config.yaml
n_layer: 11
d_model: 256
n_head: 3
n_kv_head: 3
head_dim: 64
d_mlp: 1024
vocab_size: 825
activation: "tanh_gelu"
norm: "layernorm"
norm_place: "pre"
norm_eps: 1e-05
positions: "rope"
rope_base: 10000.0
rope_fraction: 1.0
qk_norm: false
attn_scale: 0.125
bias: "all"
tie_embeddings: true
parallel_block: false
init: "normal"
init_std_qkv: 0.0424
init_std_o: 0.0527
init_std_up: 0.0607
init_std_down: 0.0607
optimizer: "muon_variant"
lr: 0.00374
beta1: 0.95
weight_decay: 0.0
lr_head: 0.00341
warmup_steps: 200
schedule: "wsd"
decay_fraction: 1.0
decay_shape: "linear"
final_lr_fraction: 0.0
batch_tokens: [8192, 16384, 32768]
seq_len: 256
doc_mask: true
train_tokens: 153800000
steps: 7933
dataset: "wikipedia_en"
MLP neurons of a small language model. Each row is named by its layer, matrix (down: output weights) and neuron, and shows model dimensions 0-255. Each number is 128 + 32 x the weight over its row's rms, rounded and kept within 0 to 255. Numbers have three digits each.
After each neuron's rows, "fires before" lists the tokens most often just after its 100 highest values on Wikipedia text that the model never trained on.

L3.down201:145160173093144111080098199164106252161098138118088136163120098160166151123102128115156155149156139127092112136116140138173089150161146154134130147132073142092112049118120156104143173103060152134121142121068190116087109122190145160160177072141130118129108100158079143183099119089106097105111119125153123092157111165146169144150140079111102093096091164130081125041126093149154130159154141111188118075176165109096148163057127082191150183098119124123140185142132077125139155130101161119159151160085107122156133177104109124151138118135117177149108163090080093103128120171130196115131084103131110131147089065105086120145135160106122116100164059107150107124105155093138030146118106123125119164150137173124141153177143128062186127084154141122192119123132123186121104113122141
fires before: "f", "ions", " (", "ion", "ro", "st"

L6.down850:130139146121114132158156110118086012120127203184144096147076156116120175094099135146123154169107187100173190114094138084093189131118090095100141157139155122138097114095105153149086141183120122108099113158110199172111107138166107092166104139085123173133138097126159149075090100170154113116104136127155150150128145102133155181158079165139132133136164143100120174079143174117067109176126158116110173141131169147110102110085082155122118148134113086191173095110159110125070140098160130149167119135082103155105079088179095159138131129128149101130185083147127114093123164124145098172124091141122121147114194119113109141144115108125155126121185089101056170212098125203102095132101112106118014106135093112130163132074162077135118166135145127126120099140095103136174125203078115
fires before: "ond", "ut", "re", "ad", "ed"

L4.down558:055163115155146085187138155103150072141129132116195170119130145147141081093132086079133102135110118174116053150125109128102135186147117156142141134104096155116131127178133177135075092150099143107161149182125107126201127164135134068091069101131150126165119128077097157143049133142135109104119074145172219134138189120092161070066109111133164130106137196142126095115157167114158138159131095140108133155156058085105146129162161139089113098070158127196083078117073124113132107084154166060122139157187119060152132120117132179179078137181104136147124134106078146170137127133143176128112145122156100085138081152107104100164114071110160192121091137163104127117113134198146114144125149111090147176086126124164145094057140094169070119128136093126151140101146135133128147147121151
fires before: "id", " |", "us", "b", "ite", "\n"

L5.down1007:140136120166123127202100147101101126138097178128099124110156132125087142126139061103148155086046089095098199168118127079163113168133138067102129164083146070098144148094049167122110058089097093164130102087111099162129118115058202123071101154108106120109062143161157125142108127114121136102134124164088093173122154115072128142127166133144144143113146151179112146143090158118153109129142139146133172081129180101107137167179127091094093106154119131087124079107152119139101156169163108076106113125176145191117101133177082147149169120135154124157062113167134109119131128157151154125204090119069098131175146130109124154081176125097165164101078127146176135119140155118094161153126142129188119156188086088165117148144138173133113170102190091111143192155098195104091184135076152
fires before: "-", "ong", "th", "b", "l", "m"

L4.down841:134119125184145131179110106131153169173096108127111091078151113098158109092150184205083154088087069125101125186160143106086107159085110126124176146140103087154087104083150147167147099081101123120137151131119132092150136193167175121096147153050118148124085133171116109145077124156129118108090122102129106123151162091193131106130173113174148122165106110148182161124117126161136088114110139085079179173135188052152127103107160109158114146049122092109115132074161163127191125124077126153132176128176118082109101128122113109076128168158109127169142139129100109069130137127112080110197178162093128133164083185117108112148118174118146152161156160130114102155098150097150098076116048160153102067148100126118184133134084104099122209125100136166134177123165175057077123124121127
fires before: "y", "al", "ic"

L5.down561:129163071130127156105126118108149094130157175078096083101206175140202133201152081118160197224123088179094124167120068118125073141156091108124123137130142075121159154095092168127111089129120153095149093089128149156102173063096097163117118130107125108152119094143105128095089157095172147160127113110138122086087138094093141110097090131138120082148169110106156086120125059134043151163151118125093129120127171155154088123162135132155190167136095164128134135172137143156138123042176141128161112124125091095173147142113169124107086138190144131089157195136139166160144116101117134032110197116114166084140159096100060057110146142102091104072116120119166155114145163175157104122164130139113143186145129132144116121120115120120135153121147066159124111171160146160175147096106109
fires before: "in", "ine", "er", "one", "ers"

L6.down662:096130126133098143067123129109117091118149136144132122100147121168091108144152147103093189096098105164119150092167101101204067097095132180107182157112193113136161175113090120107114176116093179187126108103160103142135106124135104107101168118167116107129189107180186121118170156110194134150125189099153101195139085169144088177111111110176117125128079147125157136068116104144142142124150149128149095190109119139179115099089133028159113134181132064130128138063144152119178132185053137072126129155135106095106106109110071191152096120108094128115123119091131214153033141148102104101127140151088176107161096109126177135151144153146108111103151137111067130115112142114115159085180147125124093140137100103115161117142129166175167120080186147117115143092129071118132112114172192
fires before: "ased", "ted", "ic", "g", "al", "s"

L3.down142:149093093152093136082114089127136144179072086167099173163153131120171151144121107127129123141133130060120124109167108127125089087135120125153138150153118135182138154073100148128139065065182112024083111129141138167096168144161142145181187143125182137049125183125172152089102122122145069083144170201143112106112143126119113123109144098092082174152136176107108178119147113137167172107138152141086161103126161164103160090132132125143099142096174132107087110161078178146072183084135093121135164133113097164156071117103138144094140174129087164100117083113103094061107148159181116134129097148102132141151123167119165147126116094047135147113093107150119152128162163126179138098128151168164131091126162138167157103098119214078152188129148134090061146122138114159051084163083136
fires before: "e", "d", "ay", "ter", "t", "l"

L3.down700:118171142134094172170117114132106157151114097085169103184140116116071155102131134128075101147116135129126130175124155159144188059166091163132085138105086136150103155107086207108113088183083185086161175062086102163125125150118143096131204086152109105124143121137150129143101128159116089056104157188132028188123146107122123162080124122154178129129170142135139155171102149190160094087109128208119159132145147179094167159121126149157152126088100109117089120121116110186152110114115154067159126155171109074120086141120093097157160168128085083103106136138126159111105125136097143095104138170049160113133066124175140100124128144186101096091099109127150094157162093054147143105212123083143096118137126150115164082138126126150187153121163106126127148155138107132191098131152161
fires before: "ary", "l", "g", "or", "ine", "s"

L4.down994:150103093174145159084083114149134094134181117098135123138145082109123131116128104130119136121145149048080139129093084124167161204126127116153150131168128095095166084108088089150092155131129129186113053154156090151099174118086113131225136147142131142127101125139145105165140101133202146181092120109101042103169166134146162127123156172109176111060144119107157135093112144124106123142104139119167162167071146114149095151111114084141174148095140100088117117137127198101080090117119132107106131149122093138131119162077167040156181092121085136090104110151085093128099100135184098131055114180107158139135092192139143130172120126110127194137137064145123089130101176111168086169183144040065162133164150121177147088074167131133078123114122142124173131113140104130118108177164140
fires before: "d", "y", "t", "es", "k"

L3.down788:075106126203091147165131137098182105149145212050121141153127124132145111106114118126170101149116081089099124132124107078092135069168115141128135121100094126094174160154153069147137120131121067114107077169119126122155092129120146151171128144115107084156079169132088129116104132174111100136159147090222120092140127138113114148158097083140142145147067145071152167181169145107129099134145151119069115157111119102089120075107122202119127136103163107083138059114195167147083108157123164171174128115141092135172063177186119100144097146104138179102098136165147105117079175158118107140147130126179101080204140112102138173162138116125150160151141152127153073090132128160141137086105235127173091154111139128129128123161161161108102090107144092095119083086079118204100088143090135
fires before: "ut", "ial", "od", "on", "ed", "h"

L3.down458:149159126105137126078158124150155118125121128106083147133131129149149129095100113110165153159159135130114150103133115054134156140155110112099083132059070167134166120136158179211141153102143172090085115066124092117121129178082094148149107155096134150118135166119155126109141119102141091061129123073089174112142148104109169184143085101089173133105090113080103125179107134158097119094134109110186073122106180136128166221078098099148116115111109088084108144122182159084201145108186096136203114143187115168121149139130080167179150098130167147122090144153139063150117082161051114141073122130131162057110169127108119128144174147154156171137128108158059082154129131151053138126130177170118157128176120155183109145176162145087110116085127115105089096155136120120174097188125130
fires before: "an", "r", "el", "e", "es"

L3.down482:135171164100205108131054208118107118120095067105142096094135178203074119120127146166151118153145096090104146113142159150149092133116112135092096151152146105124131128153109141162106123154073087065206195082182096135148092105114152141179171069141200109020169155125172125149140118149135160104154105162144136079101101122186091096102109101144170154138174124153145204112151114099160127133087112118138205123118112073104151130083126117129121142132099037068153133101131114138115074145131107151114196135191109124158075121111176129103143182129141176109099149146141122130104125143085117215115105161104127102147092142120138113090163127120110090133126107127119155175138103155169124135160107101076136119122144149095135129144104135120114157064110080101188190139122146149104132153161094
fires before: "il", "ember", " ", "ru", "ary", "ust"

L4.down261:074157112157142135135148154097102108068159121142080132111093165084156141163114102174122115173149162095150125136135110188114155173121103159145085086123160120125137128136160138140121106191148149099157113116137168047183165125131115090148192110178126119062122121107086151077127136129117157049135126148199100110134139073097169112093089131114155210141093181112185082121091181057096148098126105159102120117170137102178180117182136110130110117080108150100153186148123095091111138152091133100109125156174138198160167110142102094123110119166094137123121155077094116147056129083155102108163058112183100149064103134148208121158155112068139107102173124130092121126136150134114079139118090077094140065168133127124184120155118130192196082114087162098134116125139104110142138141143132
fires before: " the", " m", " p", " C"

L6.down765:083072132135154156181101132174159162129105144125155119115178126125119109162099152081127071060144157072097092076124112147129112151159157099091096196093113147076118146102076104125119148126117141111078115135120142101140115177158148117130200150125180111124149126142190108084123095167141148142103144106183117082173151133129116092109178160101107156167167077137173115129139182094122066109144130134100111153102129096127150081136165042145103120115128108121069128093116152143138164065155059170125137057137091174150102081118136090161107093147153100100152122078072082111069177109177123141153152155082171173096071168185147162122102071121167079081122180181144094114118090144098082178154160164134168121112164117119100139149091086132150088152137086156152138141130113145083111191150162
fires before: "9", "x", "7", "8", "orn", "re"

L6.down165:124087081072170117078112118160117077155062155154204136148133141100123119076129134080109113087163081146090144082094170113138118094158135133148110099072159092110102120090172156136159102129137120099117141138108094129139149135096158112113133179118149105136137098146141122083091181113080188130125148170087151106144134118114145086133081104077174122144151119144114160115111172095154160132184103128115185176124131182145195101163141181092128137144106099155094095189094158089151145152136106062188113183165161153117052112140125120189156109135190173106165080103153082109101146121115125174154151182209136144151150203147086137142170089078068152140116115122068123185143110091131157120133087092162118111129169153150182132126129085154090140094160137125048138086085125124126147158067121
fires before: "um", "ap", "am", "ess"

L3.down848:112152139161088136132152106084144115091150139134114206162147092134129156156114121131158136088130096104146129083161139129154123086141087167115143115147169096137122136155162088169165146157154157188155128192106072165093150117063120100117183157166098111112175161103082093086089090134122090106056146145100072059105118119114137130084118153159057142127103138125158121144120189110158144110120134130097162101164129150175134126130114102139132134170028135064136152159106211109123132139123103159192154180145096066136157142100107187102097168069090084134144131133106124116100111127197160075064045159130168101122117180127136104137142111066109135142084088132146103130074142182180088077094143156182161140174087151130110132178094138065068127120136113148135118157162126146119088123154111
fires before: "le", "er", "ers", "z", "h"

L5.down653:138122096155152120118132160161107115121148142124089150163171105152132103130136144157141136147130091087177164142107107123143100115136154127106161187053160134128135092151099173148054164216153110087166054081121173140113155155084121157139103089092096118104076129133148124141109167131140125128136072124142179074203129121086175127054119145125178133104100160201139087148130127166065154094162136134174102141153113142077072130118080063155132092105064119127117174071167111104137154192135095111120143125084109142117136084190173123150178130106125133111117081147089093126130135165125161167063088166083134175106176142118138143104058138139040089123086147165085131153153136147135111078176082097132088160118176152152096105166105149142115094147153142134111192157155107141195149163135125
fires before: " ", " G", " A"

L4.down99:186146108128130115168147134094157166155201185146085095103167138160071100139137119124091130059092181136179130061108136112109167137139201146088153116115120166070117142079136107130111116128150125069168143121139148172162115122170159138118119085144083117121164152076125126178093128070186090071166159133182194146107112095138122099139062092098091106149149119016165131110125101090061112148100142180075151112129116139125139164116159182168112126122137120186138129129080197137115173151095153068110141107065141070129101128142108104103118110116114114105227169142129150137112157130160149087170125160190135123068115176075139129116097196125121141111150160061153123138112154118117074133152129110115134128134148088138159139141183088109133061121148143122148080117119125137108139131114102
fires before: "inal", " to", "s", "in", " and", "en"

L3.down638:137103123145094130125157152135184159068117130172132057125200120106126134126141080157125137167195200115116148125096173209144054157145173184161075142138105159155110117158118128101094118114159117135106143174170174186161107094156110082140123121103151144082145130099090157134131140152120114141101124080102090080101119137075103193111112136138191163103094147140127082092096147107113137157143118144078139128192196144086111146137145158154105111141110088118086108192093070123050206125142146078097117179135132179174104170139092161062136151167158153084122069194118134143137118157144108094132068075111140134143095116109166157117120141164105136128085124164108163079133116156167161152121112068134142120103097116091089155113171144149139178116123102142153085120102089100133078110187078
fires before: "inal", "in", "ul", "o", "r", "en"

L3.down391:142201110164163106162138086103232135022108127172104140174172159097074153139123128104106103116132108104096144152113155102119133094148125135128136133142102114137153112081103115193101178149115176132132128153121141183130122099109138094123117104095161190113093141171057168122132148114165105108086057153105142108018047090140173178190138133101125115127083149152103134187134096139075142128105123181122161094146096077081135123132113122158132136128119121103176139060182096108091101128128126188065110169149123122117175106135107114146143080124107107139138151105115167079111110111133168174136119085151127064095116136111109137156158148103122161139078134113145138145103156158104133113093185137145194098172089136119093189124162131192128155107192125161104147091110128155129083192080136
fires before: "ur", "ure", "ist", ",", "uring"

L4.down58:190095114104127193167164033167105179108131120093153070145182105123098167144120089115086060107147102084106154141160111134156097158153184107141128105125118069124099158156121106123086132131115089099131186120208184150184067122104120125086129140166108120109129157121131179106131115154118112102093145082117197136156144156141111157106167164153140101081126126052118108173194149113145128155095148157104106131159126179111064073122150121107111098087076115087147107065176153121095100064150148087110155094118139198101058077175131156167152115058137144111086148109105086187142120172160149124156164119132135149118097120076140115149131137150127092139143106154139139152128141103171079117148094091159118125150133162090129069099079185139131112199133106148168131113101145142157129127129202
fires before: " ", "hed", " A", "f", "C"